Part of a small language model's weights.
Architecture: biases, tied embeddings.
MLP neurons of a small language model. Each row is named by its layer, matrix (up: input weights; down: output weights) and neuron, and shows model dimensions 48-143. Each number is 500 + 40 x the weight over its row's rms, rounded and kept within 0 to 999. Numbers have three digits each.
A block is one neuron, or neurons of one layer that tend to fire together. After each block is what it responds to, as a language model described it from the Wikipedia text at the highest values.

L10.up376:507488427394433435486510478516565524542545500500467436514500542502523455376504455474534516463503585431505521474516439455514485469519544498495483518534519498448550460561477533490504516580503427495527528472565472511480491491476547536528452455471499499500509517471512546493510521561522499486
L10.down376:524442416473480521556454504482545466485561452498552461520466464546545508499528474524563416451436555500575519501550466480478529509504521548509533549523425434500504457501443495486500489537539483533543504413482458600522564424457467457548491492435478498483507529501515506509500497446491551398
L10.up1139:500521533517458484500513491557489543579446559534523539513529493553539521514460516565576411517426453521549521454452475540489502542490479509480506458437403513470540571522467505511519419436509578483501490503506502460574487482503474537465515468595570391516518497473483545504465493452556504499
L10.down1139:482468552469548491437445469404502483446517483508499454455468511436498521470533404508499490431496498567493482478477455424485471490521527499516507477557490478545517539507482441374483425475542579463573489548492532510445570528528526522518513549508537510415501498520483489480554473485470444488
L10.up1157:438481478515514537497520469525520533514543459474475515488401553476451495537563461529491482477553470510484432521534383496502446518464476475549532495542493437537519467562469512524538500475521466508559490456506419551492459512500474543468454451475569467551494572472513489433535573499493606464
L10.down1157:592501501501554462512530546514567496513507523561522524515543524523497530479501512538457545496470532523532525491522484496504478490462487512441494503477423538487502555428563458474438464481491574511483489496534511452453474560495478491529544470532447464517519503420483494505528474503534541499
L10.up1182:503475506460479474454501461492533577517532485513555456493451503562538514447479529584479544507449519435515458574457504550538514547473506406469475527459513444512529487520471548507479549520565468528538514521565494553505448563544508517443448490503486452451522540556562521505575464453570533549
L10.down1182:510491527546468471509597451525496520527493479546495492478498517597504452500472495535529511509481561457491496564396520498543507562533461486498484491509558511422551546519518472506520529587475428518532530427549552526471445571470537454459482490562494533490548506483481487541517446439547494526
Description: Word-initial D fragments. Opening d/D word-piece of a split word (dairy, dying, dolphins, Duchy, Dungannon), plus name-ending fragments in plot summaries (Emer-y's, Marc-ella).

L6.up65:472511539526550526435569528491542527568511478470566464558485503494468517499479525521435517515517499526506412537541552505492446440475496497494521478485498508490507468531477453514475438495478495504449523474456514454437522501447495465560532441432426510482557495459495490512468507526474466482
L6.down65:612518491526512510470542480466576531457496496548479527559492483488535493514525492534456520508522465515400504481499543487584502417473462525465470464534478472571500566472442538452482394492467453553534480487531493502522560534550521487431446474497489455499485474497431481513413533521543468484
L6.up92:490532465445557514521474459464552473509519482493526581556485448489553413512541419482531451594485554431429529505449510540555526472529477460492482457534507564406497530554484468516538478543459530549513473516489471478540485526557568455465505437476464464570528476475505443496475399509587530508
L6.down92:566486496506520495484490498494471406526503494482472469470465525483531492482589492524481502611453482595564552527485494487582498505481492480466547464515458534477526458573475493551491500543493418489500485443492533529505452512474487526521543484512559450525513472520456489535527506487504521448
L6.up1108:540492499499541494547468478504477491489474526550484521480493557541501490487518448553448508512551484513469468521426479482493515528529514522537534497446475504461454499551461502454429472589487498497412431504490526488460517567408481456487542521477462507516587435524500447557442538464484536501
L6.down1108:529551461554451531477556459435512520499467546499423411504492471460543518491518431502517566536548591563538481463529558433498523516457380532470525457593492561520501498538467457503550475542448414459464549511517540543496390479466454517459567524484494555523503503566470519467481464531554478509
L6.up1292:579511497475496510471442533529462451444416579492464514509548456564483438474473497535508613475412483513503496475462515402531513481515433520500438476539461404508428444544522447482458470517506540537434559530476498419488510462494479518516469507511464533517451516523490490565519489467481525597
L6.down1292:541530489494425515531483505492542549625482539448459475499514515539545500512470491481471571473525498476484512448494444471478503557431470515503463507465464542500480450525515484463555522513489535544450542484495501501497442490505526581506584540509474466545527509475454613504484386473458489484
Description: Word after preposition. First word or word piece right after a preposition such as in, by, to, in idioms like in addition, in use, with the help, by maintaining.

L4.up1205:439504461492563480558470571539507527490541563496510489549502463487441438542469432502450496539496520519604412477553436465504446553494426461422556552529581522451456527447544482507493504514501527488434490471520565508523589525490489436435556500518583487463495534520459459508554469463472564468
L4.down1205:556473487487546515493453514557527420532512527471516499534514461584480481559500458490541480479493538419513507474538497558562419546522460523540494441524544439544396498521520537454516506527503411491496595449548504554473459541447480467471507563493487553610507496513492554502523489435498488510
Description: Table number separators. Separators like | and ( right after numbers in Wikipedia data tables (climate °F pairs, league stats), plus mid-name word pieces (Abdulkad-ir, Q-ut-ayba).

L10.up216:528514541505543496528487458485544577533468566508488541523486423524525462443483421458618515470490527562489492503507519444539570534483486507426483455541504476599371529490424476569484503481467480503525558562526456466443524565477523502513533458503453480468481499513504492431449505475564524456
L10.down216:445437488493472502448584525507491544513522434542430500547524432456439493500540534471507463543524505497480530417539537501516540486533475460436458558539534497480480541478476510493482493474550500504431572494417467508550500488585474446418509520498463508470523473492545416549519464475535456545
L10.up349:517553488440488429545552511446577521490422408589476501564546460493460470513448462507518522445509496511432509481463519458473483460459535514573470445560492545529470566534444507472417494517458528469478494484542458444501477505527443478481523552554548480467495440517501543596522551518503535510
L10.down349:470420490474515545545495477559484500547595555470488488551413503494483439476532486503551545598463494460476507552480481521530481577571477475556573530498507427518493527480477500537462513542526549472508498498436492552496614486435362504557517472550458529463466487466503483420550534532502506492
L10.up594:466445526456516516562509500515521549484562479441487492476481514539514577504512510451499478493511524556471440495494486424490525470493499540474501525501530444569486562603551500485483538474490439476551590559526537571547514484453526553513557461498533409475523528508491586420530519381521485466
L10.down594:482490512490526509514487541482466523505542491492443505495511512552515518464571462489443515544512550536471455466461529452535523501496462530492452491562502438542529513550549472518500496428467464485473491477545481609535501498503449534534556473492508526509544464515517469502496489469528545572
L10.up1186:563445456472550506493498462417556549460497462435530504461556433526461507542506503516503501422546483529440414527448491458551546472461513506500455492522535477543417530477493445474436508466467498461461560516522454578429509521547599482532532489456442476449496508520581489533453525429482468455
L10.down1186:438513485454525540488505519598464488504506477356475477499483528435463508436495522573533546516486592499502489538518489549482578439503502496539481472466485511483462520505491512456424528463487478437465521453464490492538546487508401477499439536558507520394561520521485500449527429544556457565
Description: Building style descriptors. Modifiers placed before a noun that describe buildings or structures, such as concrete, simple, colonial-style, foreign-style, plus weaker generic adjectives like new, special, traditional.

L6.up126:548500526446442483549553491480539476527448531502554422508504524509505441526575541553529508494534527535517470459357490609538488488506414485527568422525494555486529466451426573437522460459487499534493571466530517490523537519465555488520438535485534501495442447520473487558536399494479459506
L6.down126:521470495453555568484500455430495421455457536467493554508522486459516473573523517506506529507540464504570450531442495465498538493535461412515456482477515504485469517551464438492473563534577563486584463556476502501439456521474493487450518513438574446529551513462548507506485525447529549515
L6.up523:565511500446497446496576549518545526527468494462526543475523505568534488561497565457492516533506507492565547473494469467565481480459475455512474486479481482484576538548423476491547506520503540529439500585458446481553513559496547454508471518542434526538542505486465523477468408470460484531
L6.down523:464473528485501501461606481504530503461508489480604537457573477467445466507433602491486523559519485450586456472482558534470449518553486486518541527410487459543509540500519496457456518496575545466475467533475496520489465455517496506481438533514515494462495495526458480486500493545453490555
L6.up1330:458446461453542483495554547498519488514505582501535499450512523476487514533517501513572510491475563423541555412476464529483490582446493497475500436450545526493479469550423477441484559488444499529502554513380458536540453497459525458516506525446492542554530475481582483504498470452507478510
L6.down1330:452428484540436493487545504529539499425500465491498492485466496534553495559489508512484529544490489466497469517548552535457499472534477478504510490484494499462508514527514552464522501538498508445556429440485530579503456504489419537477455562503476492452456430453460472508373505531540482505
L6.up1469:500411522531563432483512629428557403524491577541484521496484492515497548538507495542511490470563444444504465596501545529468499523574398603515494450516553445453522418444491497492494522551546500545475454476515448545481560512491466574431458492536558483509528451481508470425539510491510536491
L6.down1469:495489495521476518493518505517455580550498560494406488496473429470533481561516514520544479512484477435457503509517450502581509450563488513520501515426527504491491458520465455490519470457481502495497478517515576511496497554414527540608452501459483496468441518541549519523535515481454430442
Description: Proper-noun opening fragments. First word-piece of a capitalized proper name, usually a place, after in/of/from or a table cell, e.g. D(azaifu), B(osnia), R(io).

L4.up1851:520483487496499481507448479502486473507459482541559468527492528498504522519495479497568489437479485494534509464526497489442566488533482525537480525485503504523465513522562489522528523445423460415504592576579526501541484564483512511517485496541495497524551483501514425482489533455467485501
L4.down1851:480455497468561563504532515460496542512546462490519452514501490529429515452521519463522514445499538555568450553479561493484530471570473571535554462564502460448510474477515509564505507478469496465467465527494518567492484509523493580512520505573475560490437516429482429507396524370570522445
Description: Facility noun completions. Final word pieces or whole nouns that complete concrete place or facility words, such as clin-ic, labor-atory, worksh-op, fac-ade, hospital.

L4.up979:489433525447460496582490467498537507503493558515489505599487544537518500463520552478446551373487529496498510483512516482495582515500562514473554509533536512571499495557492402445481448537539494506485568442502533425526480519552523536423519594468461511500557429420499506553483502472494500511
L4.down979:466522502456522460497522496493515490522477508461524487585451552483469542526515516518517492471483551531537556520474493504476513503410532468498464513503586508474496515467537429480514506561558470546440455431486539500459529464473540511452561512506391604547512453464500503460553537458558430522
Description: French name fragments. Word-piece continuations inside French or foreign proper names and words, mostly after accented or hyphenated starts, as in Fré-d-éric, dé-part-ement, Jean-P-ierre, Al-D-ossari. It also fires weakly on "age of" in census text.

L10.up979:488418529464534496519462509430531451522523502492558472564489438461522485518559463509535502436593543562563534464512501539525543482457473431432446428555517453540452545535512441424510492523512496561517527490539461412517508531509505508433466548505487537488456440506452478436441516508488466516
L10.down979:481463436516487520598551491513446460492526487466514434508489486581572455515512522495557532490488548442430518519586500538445554486488464493514490477432475427530579475500570515433489504542496472539508496476528522484520485478532519512544517457571484523527405497514483451535532471482495487412
L10.up1084:493445450499430500501529554417503515486478536447505476498505582496519476527490379565505438535546511458521512495399485458492493492485502564494516498494509468522473525505469478501508503511435493536486476449474525461504512465552537503512568598494478605560499465546515519536542489458524505459
L10.down1084:558492546563494474447532489498497551454495491484572472416543480537514483500430498512572449485454500493473500594450565499435497493484556535453481569431520507421506505516475530466512509455464483504577503413474546519504536490535426554494519462480486552470434464488538555503499534486544461472
L10.up1235:475478503506492504568455507486477517453480512511507495536484555493489574576625505474399544503497549537460543466467552512550461509467532478553535534516547470456500513458570465540567501478495499556514516505544420465508531460575540523515500479497453495583545514550494468509520496481523519516
L10.down1235:471473453585588546452494448438515456497538536353492522482512553453489522527480507514560533522533528488457506523522504552551534547522543453553502452471418506484496501520490524476485545519446512565497468497488564471443553532480466456455477519527530546562494508501533492494463496523532514491
L10.up1774:475561485483514513528516606473469451444521516555550483578585463521496527495568451436448489558552572522492533461515539490495471482497504454549489524515500512498509512478561534485521523500425470458590511567496560498514538463517455462528514459554480547530537461432482531539451562525487504482
L10.down1774:488524512480520522578559469526441509454521548510544490608521439490462540577514492453579454540534543484499455461462503472464516492498495497523495585529523535465410459494463423447571552513481494576533490521501417529502514488496471455489445436519476507513471507463504431497533514496492493445
Description: French pieces and action nouns. Fires on French or Romance word pieces in titles and names in tables and lists (Le, Côte, Salеh), and on nouns after "the" that take "of" (closure, establishment, release).

L6.up651:505476561524458545491506605511480500517472471583497521529516480542483452468466430525471423574486458456466489550478458457570473480466504535473489533495566469571461483490366496571488450446468540524482452472456507503502519576512499435490480434535477493511452509523447492477519549420474502425
L6.down651:482586484632561588496492496557435412501517501475521528594480524455544441495553468453507522486508458503464556475439542504525521532467556478460495498533481567538512439505528547522571523519546479465590454441461509476487466469557393494524510520545491508458533495442477584488471463497457528541
L6.up777:478578487524432472465459598471548520465525531553536472576484569454462477543441427454549478518498572512565601468593539407498520523481507528504499483499551476503441436486492483599516535500502547546514458522521469421469481496473475560431525557430499547529492413487550491528605489531514509442
L6.down777:509487498493537507470432444467510537526548534561487536484442525547502439503565473525475527478516489489515509468500515504457579450476453423506509563586535509439473476586605479515506517492514478550496495478500559538505490470473598467495543428462503512474473491543478463488568530407505548506
L6.up1460:502540485468538562551496588580498467481485519461470503551499503501541509432433488471447491539441473524583515456455531464533417479470528516483535573511488499471548534475507555582538476477554501556452544483497543490537514508500494513458469463511523524541463423513516536488524571452411525489
L6.down1460:481465484455549490531504425454536562559465464437447512526425546624428571493479496514497532472517447519405517500463474462525542475381480580490432468477513558450415451488498497489503482507578496532532529461515537538502507491499491526466396421472500496548481478563521523519494502516495461526
L6.up1506:490492496510425435483517506485428501537478443488484519526520530481482543506483579455476539485519526564531473524505437472507486422451524474570491560490476468543482473516466499484547498502540441476562530500439437489462506460521508504475445459487472453486578559438540516559489467475426571486
L6.down1506:463520444466538527450518471478593419577509475530523474525502468509507546517476542505482568592454529561549459530491514464479461589521459514504517529520516458536517489546540487461526439474421510481522482523450470444563491504495451492557514527500516440501419469461489491563528462496449533521
Description: Separator between paired numbers. Separators between two numbers: table pipes after appearance counts, score dashes (3-1, 116–105, 4-3-3), and ratings like "2 of 4"; weakly, mid-word pieces.

L4.up34:533600509508466499479446527509500508496506576438452534457466538526512511517537466498465519509485512474458518497517449500470502541466440452559559587512523518492538496563485511468507518551478581584482512448414528500511463546474509473574537525489497509515426474523475499539599530486567499506
L4.down34:444410519527498499495451480415481533535568479493523429534514450474516476550481509567540517537528505524550419492498517505508512524523461472533506469548533471513502601612526513487501497479478500506478521551614454569576552530561540534449456419482515461504531460507549453497505435520458450483
Description: Determiners before head nouns. Fires on determiners and noun-phrase openers (the, these, his, 's, two, of the) and the noun piece after The, e.g. the two, The review.